Weights of a small transformer language model.
Training: a variant of Adam for these matrices, 156M tokens, 10530 steps.
MLP neurons of a small language model. Each row is named by its layer, matrix (gate and up: input weights; down: output weights) and neuron, and shows model dimensions 128-191. Each number is 50 + 15 x the weight over its row's rms, rounded and kept within 0 to 99. A neuron's up and down rows have the sign that makes its largest values positive.
After each neuron's rows, "fires after" lists the tokens most often just before its 100 highest values on Wikipedia text that the model never trained on.

L2.gate75:72 67 66 29 56 35 60 61 60 72 45 59 31 40 47 70 48 50 63 40 51 61 24 42 52 25 46 72 29 49 52 31 73 68 46 56 20 55 62 71 70 54 68 52 65 69 61 70 39 49 42 77 75 21 69 71 55 63 40 61 20 71 66 46
L2.up75:46 56 50 37 63 58 57 37 45 52 69 41 13 55 58 58 17 62 52 50 46 71 29 73 44 36 66 64 59 59 72 42 99 77 63 49 49 72 55 71 65 60 22 52 69 54 42 55 82 33 55 61 74 31 49 48 84 49 59 33 44 45 51 59
L2.down75:82 22 52 59 64 64 44 21 47 23 59 47 55 64 54 63 43 35 31 36 28 29 53 42 52 26 47 53 44 52 32 62 72 58 60 18 50 62 46 38 44 61 55 49 65 39 77 58 54 57 30 41 24 65 62 45 56 49 38 72 54 36 46 48
fires after: "i", " d", " l", "an", " D", "h"

L5.gate117:66 45 60 50 83 36 57 49 49 35 41 46 26 61 43 66 55 50 52 32 63 57 97 55 44 47 50 49 88 49 76 48 31 45 45 32 37 61 39 76 63 29 48 47 83 74 46 24 36 44 40 57 82 35 42 62 58 43 38 25 45 27 30 58
L5.up117:40 41 38 62 31 57 46 38 68 39 32 34 66 46 43 55 50 64 38 58 27 38 32 54 25 78 70 48 51 64 47 27 38 55 80 79 50 76 36 68 77 42 36 26 52 47 22 61 43 53 71 28 39 52 55 39 33 49 56 74 35 32 56 50
L5.down117:62 58 36 20 28 71 40 47 65 30 33 41 45 44 65 62 65 45 39 63 37 40 64 41 49 39 59 49 61 63 48 18 26 41 66 78 67 55 66 36 43 34 52 33 32 53 32 44 31 47 37 39 40 70 41 37 63 36 38 60 30 37 55 68
fires after: " le", " or", "e", "le", "ar", "an"

L4.gate28:43 49 34 57 71 66 35 62 48 62 63 53 18 23 27 43 39 26 37 64 35 87 14 42 30 56 33 69 59 67 49 43 36 62 53 26 61 75 49 59 49 35 54 38 67 42 32 45 15 43 31 45 79 51 59 60 34 46 69 47 69 44 63 55
L4.up28:62 37 32 50 78 63 43 51 61 41 44 74 61 30 46 65 58 24 28 59 33 67 47 46 38 53 34 69 56 57 41 60 57 73 64 42 31 83 49 37 39 32 42 75 61 49 25 43 53 28 43 50 84 60 65 33 52 54 69 39 60 45 67 48
L4.down28:35 35 46 50 52 70 42 34 51 70 36 26 48 60 63 61 50 44 62 41 37 56 62 55 39 54 11 45 52 52 74 89 66 53 55 52 58 47 49 46 45 46 46 58 60 37 38 50 67 38 70 30 25 37 54 24 50 59 43 40 70 24 32 30
fires after: "p", " l", "d", "at", "r", " in"

L2.gate308:78 43 38 48 50 58 58 58 77 62 56 65 49 47 27 48 52 36 54 57 77 37 42 42 47 51 68 49 21 75 69 47 65 46 54 51 49 59 64 61 57 30 63 67 53 83 42 47 40 51 65 62 94 50 50 38 54 53 68 46 62 44 55 69
L2.up308:62 68 31 33 34 53 58 45 65 41 45 66 52 43 30 57 28 39 56 48 68 56 41 43 48 30 81 50 30 67 46 42 68 57 42 24 36 74 52 49 59 39 62 56 34 81 39 33 58 44 55 61 79 30 54 17 69 43 84 41 57 42 45 77
L2.down308:45 42 61 64 63 50 46 54 48 53 42 32 39 46 57 31 58 60 37 55 57 30 43 36 50 43 29 56 61 31 36 49 55 24 48 61 54 44 57 48 22 83 61 46 61 29 62 51 51 40 46 29 05 65 42 47 56 44 36 85 39 60 27 02
fires after: " d", " D", "us", "i", "et", "at"

L4.gate36:31 69 60 37 70 21 38 73 62 53 53 38 30 62 55 73 56 42 39 66 52 89 55 53 73 53 74 73 49 35 46 57 29 48 54 51 44 59 81 51 43 59 68 67 50 54 40 59 32 44 58 20 59 39 62 65 64 58 30 15 38 24 70 67
L4.up36:63 67 28 45 71 32 42 62 36 44 62 65 48 45 47 63 52 59 56 70 43 57 60 67 54 41 53 58 56 68 35 41 67 36 38 39 56 51 60 62 57 50 57 51 59 40 31 44 44 46 59 49 47 30 46 47 65 71 35 61 57 48 20 44
L4.down36:33 62 46 36 46 40 66 40 82 36 43 36 56 74 50 58 24 54 52 53 41 52 67 62 46 65 30 56 76 65 61 47 73 77 68 50 55 61 38 00 59 43 38 43 54 33 67 86 31 50 67 68 27 40 62 41 70 58 51 70 69 57 50 54
fires after: "ow", "ear", "ter", "ew"

L8.gate69:65 42 63 41 35 47 34 74 31 33 43 68 81 28 26 64 31 39 55 28 72 83 61 56 70 42 59 41 51 39 51 54 57 64 33 63 18 78 56 52 30 65 52 44 66 37 36 47 43 75 44 40 77 48 39 51 30 65 53 47 57 45 48 45
L8.up69:57 34 45 54 71 76 56 27 47 76 65 66 54 29 26 58 49 42 53 91 38 47 32 38 48 68 69 58 53 32 74 43 40 46 57 50 42 88 57 29 36 52 54 60 43 46 67 40 48 35 84 58 40 48 47 37 65 51 36 79 51 65 71 50
L8.down69:35 13 43 79 23 57 35 74 70 17 57 20 54 68 31 44 56 34 52 47 51 58 35 41 47 66 75 85 46 52 25 57 38 53 42 64 58 27 58 49 54 73 30 52 59 31 59 56 68 64 60 59 17 56 33 45 36 58 54 67 39 57 43 40
fires after: "v", "l", "f", " R", "es", "if"

L5.gate173:52 31 58 32 55 71 60 55 43 40 67 43 69 17 82 61 52 51 45 55 44 31 19 56 57 36 41 47 42 66 46 41 81 42 82 48 68 51 51 55 39 17 80 43 40 47 43 22 47 55 33 65 51 63 37 70 51 64 56 49 77 46 58 33
L5.up173:49 54 25 20 40 85 44 52 37 50 18 54 28 54 36 35 65 35 21 73 50 74 49 40 62 54 35 30 40 49 71 79 52 48 57 64 48 44 67 46 50 50 43 65 44 78 35 33 63 51 51 45 41 45 25 60 34 76 52 39 42 54 55 56
L5.down173:47 51 38 44 56 55 62 60 34 46 67 51 27 51 40 43 53 33 41 66 51 41 73 42 41 31 60 54 62 68 45 68 13 55 39 62 43 37 38 44 51 67 49 48 49 41 57 34 38 65 98 49 40 53 16 53 34 40 39 57 51 45 66 44
fires after: " on", " in", "en", "n", "j", " to"

L4.gate119:37 32 47 63 31 39 22 54 43 59 59 71 46 58 58 65 75 35 49 61 63 51 35 48 78 57 71 46 48 54 23 42 21 41 46 46 38 44 40 56 14 38 35 55 50 68 37 61 37 62 53 49 74 53 39 43 23 87 26 34 48 47 52 50
L4.up119:55 53 30 31 81 59 53 41 37 53 63 21 14 58 52 66 62 49 60 17 52 29 56 40 52 58 58 57 64 54 80 61 68 37 38 36 35 67 26 56 68 38 68 43 69 31 48 26 27 37 40 43 44 29 47 46 46 41 34 52 73 70 38 33
L4.down119:31 53 49 51 55 09 08 50 42 50 77 17 58 46 39 39 25 28 61 47 43 46 26 50 62 67 61 86 47 52 43 72 60 51 49 65 54 53 37 40 61 43 42 43 49 52 55 71 31 66 58 36 44 63 42 65 41 46 46 74 49 46 46 57
fires after: "ow", "ter", "w", " O", "ar"

L6.gate184:52 33 68 33 63 27 54 53 40 62 72 60 34 78 33 66 38 60 97 48 59 38 54 51 54 54 56 72 58 65 80 39 33 57 46 41 57 55 45 64 43 76 50 30 88 59 82 62 57 49 72 35 53 47 78 54 52 66 55 44 39 72 64 52
L6.up184:28 30 77 52 62 55 26 31 52 55 68 43 50 47 48 57 57 53 66 24 46 54 64 73 56 35 46 50 35 71 66 51 27 23 64 75 84 62 58 65 69 60 35 73 57 53 46 39 76 56 80 36 35 44 38 46 63 45 51 43 52 75 51 62
L6.down184:45 64 23 32 47 75 77 49 52 53 66 32 61 00 46 64 58 68 32 66 67 48 34 26 32 28 12 50 41 46 33 43 84 70 53 44 39 41 53 49 57 50 75 66 43 55 41 47 50 42 29 71 29 49 66 35 63 54 28 51 77 40 39 34
fires after: "ar", "p", "ic", "ol", "o", "k"

L5.gate34:42 44 62 77 15 47 46 36 66 28 52 79 58 58 42 73 33 37 72 64 51 48 41 65 62 51 44 35 47 32 50 76 26 78 65 92 47 44 42 50 54 38 33 55 58 45 67 38 50 77 43 50 30 59 69 53 29 50 65 53 43 53 86 56
L5.up34:61 33 31 38 39 50 66 53 70 57 50 68 86 49 55 52 39 53 59 61 57 55 44 65 31 42 57 46 19 73 48 54 51 55 65 49 45 74 69 60 52 33 65 40 32 47 34 33 21 34 76 70 61 36 49 62 55 28 75 74 78 80 67 52
L5.down34:15 47 28 76 50 51 47 55 67 27 48 48 45 51 52 39 52 49 31 52 49 47 47 19 67 53 46 57 82 50 61 36 41 33 64 59 59 64 48 52 43 74 60 83 68 57 55 41 63 44 39 44 56 58 66 50 56 35 46 68 62 79 77 66
fires after: "a", " to", "i", "e", "u"

L4.gate61:50 43 55 48 51 46 43 49 73 44 62 52 63 59 55 41 41 47 59 44 68 59 66 44 51 55 59 45 82 56 63 65 39 57 37 77 53 19 47 63 36 63 40 66 33 71 71 36 76 76 43 47 62 52 28 62 52 43 49 65 34 67 39 55
L4.up61:29 60 56 61 38 42 45 73 30 47 67 42 37 56 49 80 57 22 36 36 56 10 70 25 70 64 53 56 63 34 72 38 59 56 50 78 47 23 64 52 73 67 52 57 73 58 69 53 32 45 48 33 65 40 39 50 61 55 46 36 42 64 50 48
L4.down61:55 64 42 62 55 42 35 45 31 48 49 70 33 28 50 42 86 52 71 60 20 64 31 43 70 65 25 61 63 28 29 49 68 52 50 22 53 36 57 62 53 78 45 70 38 57 26 46 63 32 41 35 52 35 51 50 51 41 73 36 61 83 75 50
fires after: "d", "a", "L", "o", "z"

L5.gate273:48 31 49 43 52 37 32 61 32 33 52 52 59 68 64 50 29 62 48 59 62 29 46 49 54 52 57 34 50 68 51 55 14 56 27 47 69 40 54 53 87 25 69 68 31 74 59 36 50 30 57 56 79 40 90 59 53 74 57 52 72 66 61 34
L5.up273:37 48 55 49 35 61 33 44 43 58 29 49 21 61 74 18 19 77 46 40 59 61 61 59 66 54 56 29 56 34 92 54 41 64 41 59 52 48 53 81 72 44 41 42 49 63 26 54 49 42 35 39 60 57 62 49 55 23 43 43 19 29 58 57
L5.down273:54 52 51 54 52 59 46 70 19 87 52 31 43 29 68 69 57 31 60 23 64 14 54 55 28 52 56 54 40 30 79 46 52 47 57 38 29 72 55 40 58 59 54 37 41 14 69 56 55 25 47 42 37 46 62 46 44 14 50 38 62 86 70 46
fires after: "an", " A", "n", "al", "l", "el"

L6.gate162:58 75 47 38 41 64 31 71 64 40 39 48 32 60 58 60 31 38 54 49 59 38 58 50 29 17 53 51 48 38 57 38 36 44 33 34 56 50 63 32 65 14 52 29 57 84 71 53 63 44 44 46 53 74 85 44 21 48 58 37 55 45 70 44
L6.up162:58 47 64 47 57 61 36 39 52 56 64 40 31 68 67 27 54 51 71 51 57 16 60 44 66 48 48 26 56 34 79 26 37 46 33 33 66 52 85 39 24 53 17 77 63 64 42 57 45 41 55 33 65 31 45 40 47 73 20 51 55 67 43 59
L6.down162:24 73 47 47 73 56 60 76 60 51 79 63 46 22 27 55 53 46 65 36 61 71 54 30 39 24 78 59 68 51 62 80 68 66 33 60 35 63 27 28 33 55 34 64 26 43 55 58 65 49 40 55 26 47 46 58 41 39 44 52 71 40 55 37
fires after: "le", "i", " E", "l", "art", "n"

L2.gate1:48 83 60 65 70 39 54 53 49 56 64 64 64 31 14 65 29 57 59 46 61 53 46 28 46 57 25 48 65 66 26 25 38 42 42 50 40 67 59 54 56 61 50 34 72 37 63 51 49 38 27 73 40 39 38 57 32 52 48 63 39 78 42 26
L2.up1:42 54 46 64 86 47 36 56 09 62 50 56 82 38 55 55 36 42 44 51 54 54 39 59 44 59 57 59 68 26 69 73 66 41 57 35 43 76 55 26 59 75 49 43 66 62 49 44 72 53 54 42 28 63 61 50 43 70 33 53 61 33 59 61
L2.down1:43 40 31 51 54 68 54 36 30 40 32 37 38 74 38 15 57 63 51 49 47 46 30 45 63 60 53 40 50 44 42 32 54 41 57 73 64 57 36 66 36 88 46 35 36 55 65 81 48 66 42 52 47 72 74 20 52 52 38 65 44 46 45 38
fires after: "c", "p", " R", "y", "l", "ut"

L2.gate176:29 52 39 58 64 28 43 38 57 35 60 65 50 70 68 42 57 66 42 63 70 78 57 52 66 45 39 62 42 17 63 24 24 66 78 32 72 32 34 54 91 52 48 13 45 45 59 52 51 66 56 61 52 60 51 69 43 60 32 44 52 51 58 79
L2.up176:59 63 44 42 63 40 10 44 42 59 78 85 55 38 55 51 68 52 44 36 66 66 68 39 20 50 63 42 29 65 71 56 59 65 46 33 59 35 54 20 78 54 33 31 56 38 26 44 57 58 31 49 64 73 25 49 11 62 20 53 62 55 55 40
L2.down176:42 56 46 46 47 77 46 52 30 49 48 48 23 70 38 31 86 60 33 61 47 38 63 38 44 49 23 42 71 74 36 75 73 31 46 62 79 34 50 41 35 42 61 44 56 70 78 39 54 44 53 43 23 38 25 36 43 49 59 59 51 79 28 40
fires after: "ol", "o", "l", "c", "ot"

L2.gate276:58 41 36 35 39 62 66 48 47 49 47 04 39 66 40 56 43 63 61 57 51 27 22 17 71 72 41 34 45 56 49 54 39 38 40 63 44 41 53 20 55 23 56 44 54 25 41 79 67 53 56 43 65 58 67 54 55 38 57 47 52 29 56 64
L2.up276:84 31 65 74 71 44 60 36 40 49 66 69 63 33 28 52 27 42 69 50 34 45 35 51 43 46 74 60 49 36 48 75 62 45 29 61 68 26 57 33 31 35 39 55 89 33 72 87 23 57 62 47 36 49 44 50 73 30 19 50 68 52 52 63
L2.down276:67 31 60 38 67 34 56 81 32 55 39 31 14 50 69 56 33 49 56 59 51 54 55 72 45 40 56 62 25 42 85 55 67 56 44 51 63 50 47 57 58 73 56 59 69 34 61 49 52 37 41 60 46 69 62 20 47 63 44 58 79 32 38 72
fires after: "ec", " m", "m", " M", "ic", "et"

L2.gate170:66 48 51 55 34 43 58 44 25 23 40 33 26 45 60 54 54 56 32 63 57 11 23 61 64 44 76 43 22 46 69 55 31 67 50 56 24 28 26 18 69 47 28 59 40 62 59 39 37 38 68 56 55 47 77 35 44 73 25 50 62 45 59 54
L2.up170:77 61 49 50 42 47 56 31 50 25 49 49 41 45 70 60 16 58 26 28 16 61 60 25 66 19 47 38 39 39 48 58 44 49 50 45 11 40 56 33 33 46 42 66 63 47 58 91 42 92 49 48 48 49 29 37 60 83 28 25 38 59 46 33
L2.down170:54 51 70 65 51 32 41 60 53 31 80 48 52 76 50 58 35 59 60 42 37 64 63 56 43 41 59 39 43 64 57 59 35 59 52 60 48 50 32 67 47 43 26 29 91 26 49 33 30 42 42 51 32 40 81 49 27 64 68 45 64 82 55 79
fires after: " m", " c", " C", " M", " T", " v"

L6.gate304:44 67 71 37 57 49 69 48 35 37 70 33 64 60 27 59 35 43 59 46 62 53 63 57 72 99 39 58 60 41 47 51 47 60 56 38 61 44 25 76 66 36 62 21 60 57 36 34 71 46 47 58 35 47 62 49 30 39 79 50 36 65 49 16
L6.up304:56 74 65 63 50 63 43 60 39 39 63 55 64 71 18 68 45 54 70 12 53 49 50 56 61 65 59 67 46 30 26 69 55 58 47 59 71 51 78 45 58 58 62 45 62 61 35 68 75 52 43 61 66 38 73 51 42 21 51 17 59 58 63 42
L6.down304:56 72 22 44 50 44 60 18 57 74 55 50 38 51 51 40 43 69 66 72 43 32 50 47 49 37 57 52 38 19 35 34 48 54 33 63 45 42 70 50 28 69 62 78 42 25 87 80 57 47 55 47 37 64 45 17 54 45 43 37 54 26 35 39
fires after: "ag", "ar", "um", "ic", "al"

L6.gate175:23 64 42 42 50 47 58 54 62 30 32 19 28 46 36 65 56 50 59 74 51 36 72 08 83 60 38 43 63 39 94 44 37 78 61 53 60 57 34 76 60 55 32 51 32 50 49 30 65 45 48 29 52 65 53 44 60 55 54 39 28 32 42 43
L6.up175:39 71 32 50 61 50 53 58 46 28 31 39 66 52 76 63 72 58 43 33 49 44 61 44 29 62 40 68 32 52 57 79 55 44 47 72 45 58 48 20 45 67 66 50 42 42 57 33 58 43 36 77 57 46 31 41 65 20 35 56 60 34 35 30
L6.down175:44 43 57 52 41 77 53 34 50 15 34 58 42 41 51 65 31 69 45 51 50 62 35 28 49 51 58 63 56 47 61 38 62 00 42 49 40 67 31 69 44 72 71 85 32 58 74 52 29 33 23 24 29 37 58 25 37 31 69 54 35 71 67 35
fires after: "e", "i", "le", "el", "ie", "n"

L5.gate259:46 70 53 71 73 66 51 49 36 65 52 54 47 70 29 28 63 65 37 33 59 48 49 39 22 50 45 57 26 59 60 40 33 28 36 40 48 26 56 40 73 59 79 20 59 54 76 31 61 70 39 61 60 25 61 43 48 82 45 17 52 76 70 28
L5.up259:51 51 68 47 61 54 51 42 63 47 54 54 43 49 35 45 51 61 70 62 81 79 68 80 59 41 45 58 60 33 43 49 26 50 62 61 32 46 28 57 56 71 46 65 60 70 51 42 82 40 39 40 53 46 61 47 29 31 49 64 32 53 67 30
L5.down259:44 49 68 29 43 46 46 42 27 62 41 70 36 47 47 48 51 17 25 87 50 26 33 37 48 42 67 58 44 49 47 27 70 44 30 66 46 36 35 41 35 74 54 32 62 43 70 46 14 42 68 58 41 49 73 63 55 33 48 37 52 59 39 67
fires after: "l", "al", "ol", "ul", "il"

L5.gate207:48 62 33 43 56 68 48 54 68 45 55 45 16 71 43 50 32 52 31 61 50 51 63 39 60 49 31 51 70 96 46 23 54 19 37 63 63 67 59 51 63 55 57 36 42 46 30 46 50 64 38 51 61 93 59 55 35 34 55 32 50 34 42 66
L5.up207:45 58 41 67 40 78 57 63 38 43 60 38 49 61 58 44 49 31 39 52 48 57 37 58 36 82 53 53 73 51 48 19 57 22 79 43 54 66 70 54 43 22 54 80 65 60 35 44 50 51 60 71 58 58 41 38 18 49 62 43 64 23 34 71
L5.down207:53 53 52 35 47 04 55 56 38 51 19 56 64 41 48 66 46 47 37 40 50 68 50 85 47 45 31 52 54 28 38 65 27 50 60 51 47 41 44 70 31 40 60 43 39 45 35 39 50 46 49 49 57 21 41 40 49 80 77 58 61 66 31 54
fires after: " e", "r", " d", " l", " r"

L5.gate204:50 63 50 70 60 56 51 54 32 60 64 45 33 53 42 45 29 60 51 33 27 49 39 41 48 54 85 75 31 56 70 61 42 62 64 46 47 28 43 36 50 35 28 38 50 67 47 80 09 47 53 23 71 65 38 93 34 81 51 63 38 25 65 66
L5.up204:54 47 85 31 47 46 29 53 59 41 61 56 62 21 49 46 45 68 64 58 53 28 63 37 43 37 60 42 36 44 52 37 71 72 57 64 60 53 52 71 55 77 53 80 40 47 33 80 58 56 60 54 71 41 64 27 48 64 66 60 68 63 77 46
L5.down204:28 50 41 37 42 41 47 49 74 27 52 52 90 54 31 32 71 55 42 55 37 36 42 45 50 44 28 59 57 65 27 42 45 69 45 55 46 43 63 57 41 36 73 38 40 58 50 56 66 64 52 47 35 62 50 37 48 43 20 49 49 99 53 37
fires after: " in", "s", "ro", " con", "x", "-"

L8.gate280:31 52 51 76 42 51 30 65 62 58 60 52 23 61 68 66 60 76 31 40 46 50 48 43 57 63 28 60 46 46 59 52 23 32 65 32 66 31 48 56 56 52 72 65 74 47 66 31 89 67 48 79 46 50 50 51 38 54 53 66 98 54 47 54
L8.up280:76 51 50 46 59 52 61 42 54 44 45 62 70 58 75 59 66 71 32 39 42 46 35 37 80 67 21 30 61 45 49 36 63 19 64 23 66 59 29 42 31 54 67 41 62 43 53 65 36 54 31 41 56 42 17 63 36 48 40 52 66 46 76 55
L8.down280:75 55 58 75 58 73 34 61 32 80 71 36 39 57 29 56 78 47 60 46 27 39 39 60 52 59 57 37 33 62 54 61 59 53 15 52 66 46 35 53 63 71 75 62 51 48 82 47 34 41 52 49 12 37 12 62 63 46 55 21 40 59 46 31
fires after: " p", "r", "l", " P", "ol"

L6.gate315:75 43 60 53 56 53 51 54 42 39 63 41 38 53 51 55 61 48 36 63 54 39 16 41 68 66 56 61 64 58 33 43 68 49 64 58 97 26 58 27 61 39 35 43 74 48 66 56 65 63 55 54 56 63 29 55 54 58 67 64 26 54 45 50
L6.up315:54 68 48 35 31 50 39 14 46 51 57 29 66 46 44 64 88 43 29 53 49 30 32 44 69 31 36 49 54 68 49 66 42 27 44 52 54 44 74 59 48 54 57 88 45 49 39 68 50 42 31 12 48 35 55 54 54 43 62 54 30 27 29 57
L6.down315:48 60 40 59 61 24 56 32 51 53 45 42 42 24 56 33 36 58 41 47 56 33 48 33 43 30 57 33 23 58 44 44 38 58 37 41 42 51 49 73 77 64 39 83 41 39 46 74 19 52 42 47 24 39 55 32 53 50 25 57 49 51 40 37
fires after: "o", " O", "a", "ic", "ot", "i"

L6.gate336:49 46 40 69 38 46 52 60 55 57 67 61 48 47 52 47 38 48 42 44 69 57 27 64 71 25 35 66 54 74 37 63 68 33 73 18 54 41 25 54 63 30 44 35 34 48 34 39 21 69 46 46 56 77 44 53 26 72 21 83 39 16 64 48
L6.up336:46 43 49 51 75 73 81 56 66 57 34 51 34 63 87 17 58 59 32 47 56 51 44 21 54 24 56 54 51 43 34 73 50 53 73 54 16 19 45 78 59 53 64 61 59 55 62 46 44 58 36 32 58 77 25 60 21 82 55 59 40 34 43 50
L6.down336:66 54 53 48 46 83 61 51 81 33 55 62 60 22 60 43 70 41 33 53 62 47 64 41 35 26 40 53 55 56 35 71 50 47 55 74 38 44 66 81 52 49 60 53 66 38 68 77 62 62 43 52 50 75 71 41 34 51 32 49 55 63 49 52
fires after: "ou", " to", " con", " in"

L4.gate263:42 49 85 68 63 36 39 52 43 58 36 71 55 65 63 81 53 40 56 59 68 46 43 54 58 65 50 33 68 73 53 28 30 47 29 52 57 61 34 48 80 42 54 55 48 51 48 34 65 51 22 84 50 51 45 54 38 32 34 39 65 61 37 62
L4.up263:32 50 51 46 23 56 40 69 48 51 58 29 40 65 49 59 85 44 43 64 70 61 37 34 68 92 73 55 57 53 74 55 46 50 64 61 52 71 40 52 65 65 49 63 51 64 46 57 54 45 47 59 61 38 39 39 51 50 39 36 52 30 39 46
L4.down263:44 19 23 55 37 52 57 56 60 59 34 24 36 49 70 58 99 54 62 21 48 54 46 52 05 66 49 46 68 28 49 37 55 67 51 40 44 50 73 56 59 84 59 69 36 74 40 55 62 65 44 52 53 44 46 24 49 42 30 54 49 23 57 62
fires after: " E", "d", "E", "L"

L5.gate263:88 50 86 12 42 36 71 57 31 29 49 56 41 42 42 67 62 42 61 49 26 41 61 75 56 54 39 52 45 44 64 51 62 53 29 40 22 47 37 44 51 51 47 61 49 56 33 54 60 40 61 35 62 55 27 79 41 44 46 25 32 44 51 48
L5.up263:45 69 50 40 66 55 59 54 39 12 62 56 34 48 70 18 54 63 53 70 22 46 58 45 44 52 43 55 45 34 38 43 66 57 70 66 70 27 34 48 60 68 44 46 68 33 44 60 55 38 64 38 46 50 42 71 34 43 54 48 48 59 54 45
L5.down263:48 45 41 59 68 73 51 38 57 35 62 67 38 34 44 56 65 63 50 46 67 64 45 50 31 47 49 44 49 56 49 33 41 57 50 55 22 61 59 44 35 65 38 27 44 64 41 39 36 66 27 80 40 58 29 64 53 64 60 58 38 32 44 67
fires after: "le", "el", "e", " e", "on", "se"

L6.gate145:44 42 69 49 87 54 43 53 46 63 50 61 53 72 66 40 34 49 49 30 29 61 39 72 32 47 59 50 54 40 51 72 47 41 26 38 47 50 49 59 76 23 30 75 94 67 35 64 44 59 58 18 47 56 51 56 54 26 33 11 47 55 46 68
L6.up145:59 44 55 65 65 44 56 37 27 65 60 49 49 51 56 42 59 20 30 44 50 41 61 34 58 29 45 44 33 81 37 50 33 21 36 43 81 27 46 55 47 54 60 43 43 54 73 61 76 43 25 28 49 50 59 57 43 14 48 82 48 48 53 57
L6.down145:52 68 10 45 37 58 67 77 54 44 23 65 50 35 63 79 62 56 30 77 56 56 60 48 54 52 44 64 59 48 54 70 79 71 60 60 41 59 49 45 52 59 44 25 52 55 44 43 44 58 53 66 21 52 34 58 60 68 46 49 40 55 30 45
fires after: "k", "ill", "ur", "ar", "as", "ort"

L8.gate351:31 52 32 45 47 92 59 68 45 36 51 57 19 60 32 68 36 36 41 20 61 49 56 37 32 61 50 54 49 61 64 67 51 51 55 74 59 60 49 57 57 23 58 47 34 66 44 39 20 58 66 78 68 68 46 28 65 48 59 31 70 71 51 39
L8.up351:52 66 24 51 45 45 69 53 70 37 50 43 30 43 44 42 58 38 15 72 79 66 59 43 56 59 45 50 53 53 64 44 35 76 58 46 60 51 69 43 49 39 46 61 32 53 47 92 55 74 52 55 64 57 58 50 43 43 70 72 35 25 58 51
L8.down351:30 46 59 12 29 57 36 25 53 68 63 34 61 62 19 68 61 43 37 70 68 25 40 52 68 43 58 26 57 54 38 57 52 60 41 56 65 29 56 29 29 65 56 59 28 42 50 61 46 50 47 54 21 71 43 34 73 31 34 44 48 48 51 61
fires after: "om", " com", "le", " le", " to", " n"

L5.gate265:63 43 54 23 53 46 40 50 33 30 29 82 60 57 39 50 44 59 45 38 49 32 23 49 22 28 54 41 32 54 64 75 55 72 21 55 33 34 43 48 69 46 73 47 49 47 25 45 57 28 81 60 54 32 52 70 55 42 59 54 46 83 69 36
L5.up265:68 45 39 44 82 47 43 67 64 40 23 35 67 63 48 45 14 58 82 28 66 76 58 38 41 53 30 51 48 60 67 53 29 70 42 50 60 42 46 60 40 68 88 61 49 53 73 22 59 48 46 60 28 65 56 50 48 74 64 53 42 29 56 64
L5.down265:66 70 42 51 53 40 58 55 38 49 48 81 37 57 64 37 27 45 64 28 56 28 57 93 52 77 35 63 42 36 43 31 69 51 61 73 47 76 57 40 65 84 38 39 74 50 65 33 49 46 20 43 24 39 59 48 44 15 40 47 62 53 62 82
fires after: "n", "an", "u", "in", "ar"

L6.gate0:51 64 51 49 15 68 74 65 49 55 48 61 69 52 34 57 36 44 81 23 31 67 37 63 53 71 53 53 22 32 69 71 50 53 60 62 58 48 37 80 65 37 45 57 26 66 39 46 58 60 65 47 67 68 84 54 67 62 80 51 51 43 34 36
L6.up0:71 50 48 57 37 56 44 59 58 47 44 60 50 39 52 65 54 65 53 58 32 30 60 77 57 28 45 71 51 39 60 59 66 32 63 27 50 53 61 54 49 65 50 33 63 83 38 61 50 29 62 52 54 28 51 44 64 35 47 31 50 70 61 59
L6.down0:24 42 60 53 38 48 00 47 47 64 44 51 61 54 88 21 56 71 46 73 47 26 56 21 63 60 89 49 59 60 39 52 47 04 76 68 51 59 44 52 39 62 49 42 63 50 72 36 51 16 24 49 47 51 34 52 58 91 65 43 49 78 32 64
fires after: "er", "es", "e", "t"

L4.gate133:35 33 32 55 54 48 42 31 65 53 95 36 31 56 51 52 71 27 65 29 61 57 55 68 74 59 17 47 39 29 80 52 63 27 33 40 52 52 52 50 47 42 29 14 43 61 40 34 43 52 28 54 81 59 57 46 45 51 37 44 42 67 71 55
L4.up133:35 36 37 55 70 39 40 43 55 39 53 26 51 66 74 55 69 73 71 31 53 75 66 60 51 68 14 51 66 53 69 48 68 36 48 29 56 32 49 46 57 46 81 54 63 62 53 31 72 49 54 47 58 43 35 45 50 37 35 51 58 93 89 41
L4.down133:40 43 39 55 84 60 74 53 39 80 37 52 73 46 33 67 54 73 48 74 39 30 56 24 71 56 53 53 72 36 47 74 57 67 57 68 47 64 50 60 37 44 72 54 48 62 49 72 51 50 49 60 41 42 61 53 28 40 53 50 49 83 41 53
fires after: "ol", " N", "k", "d", "an", "g"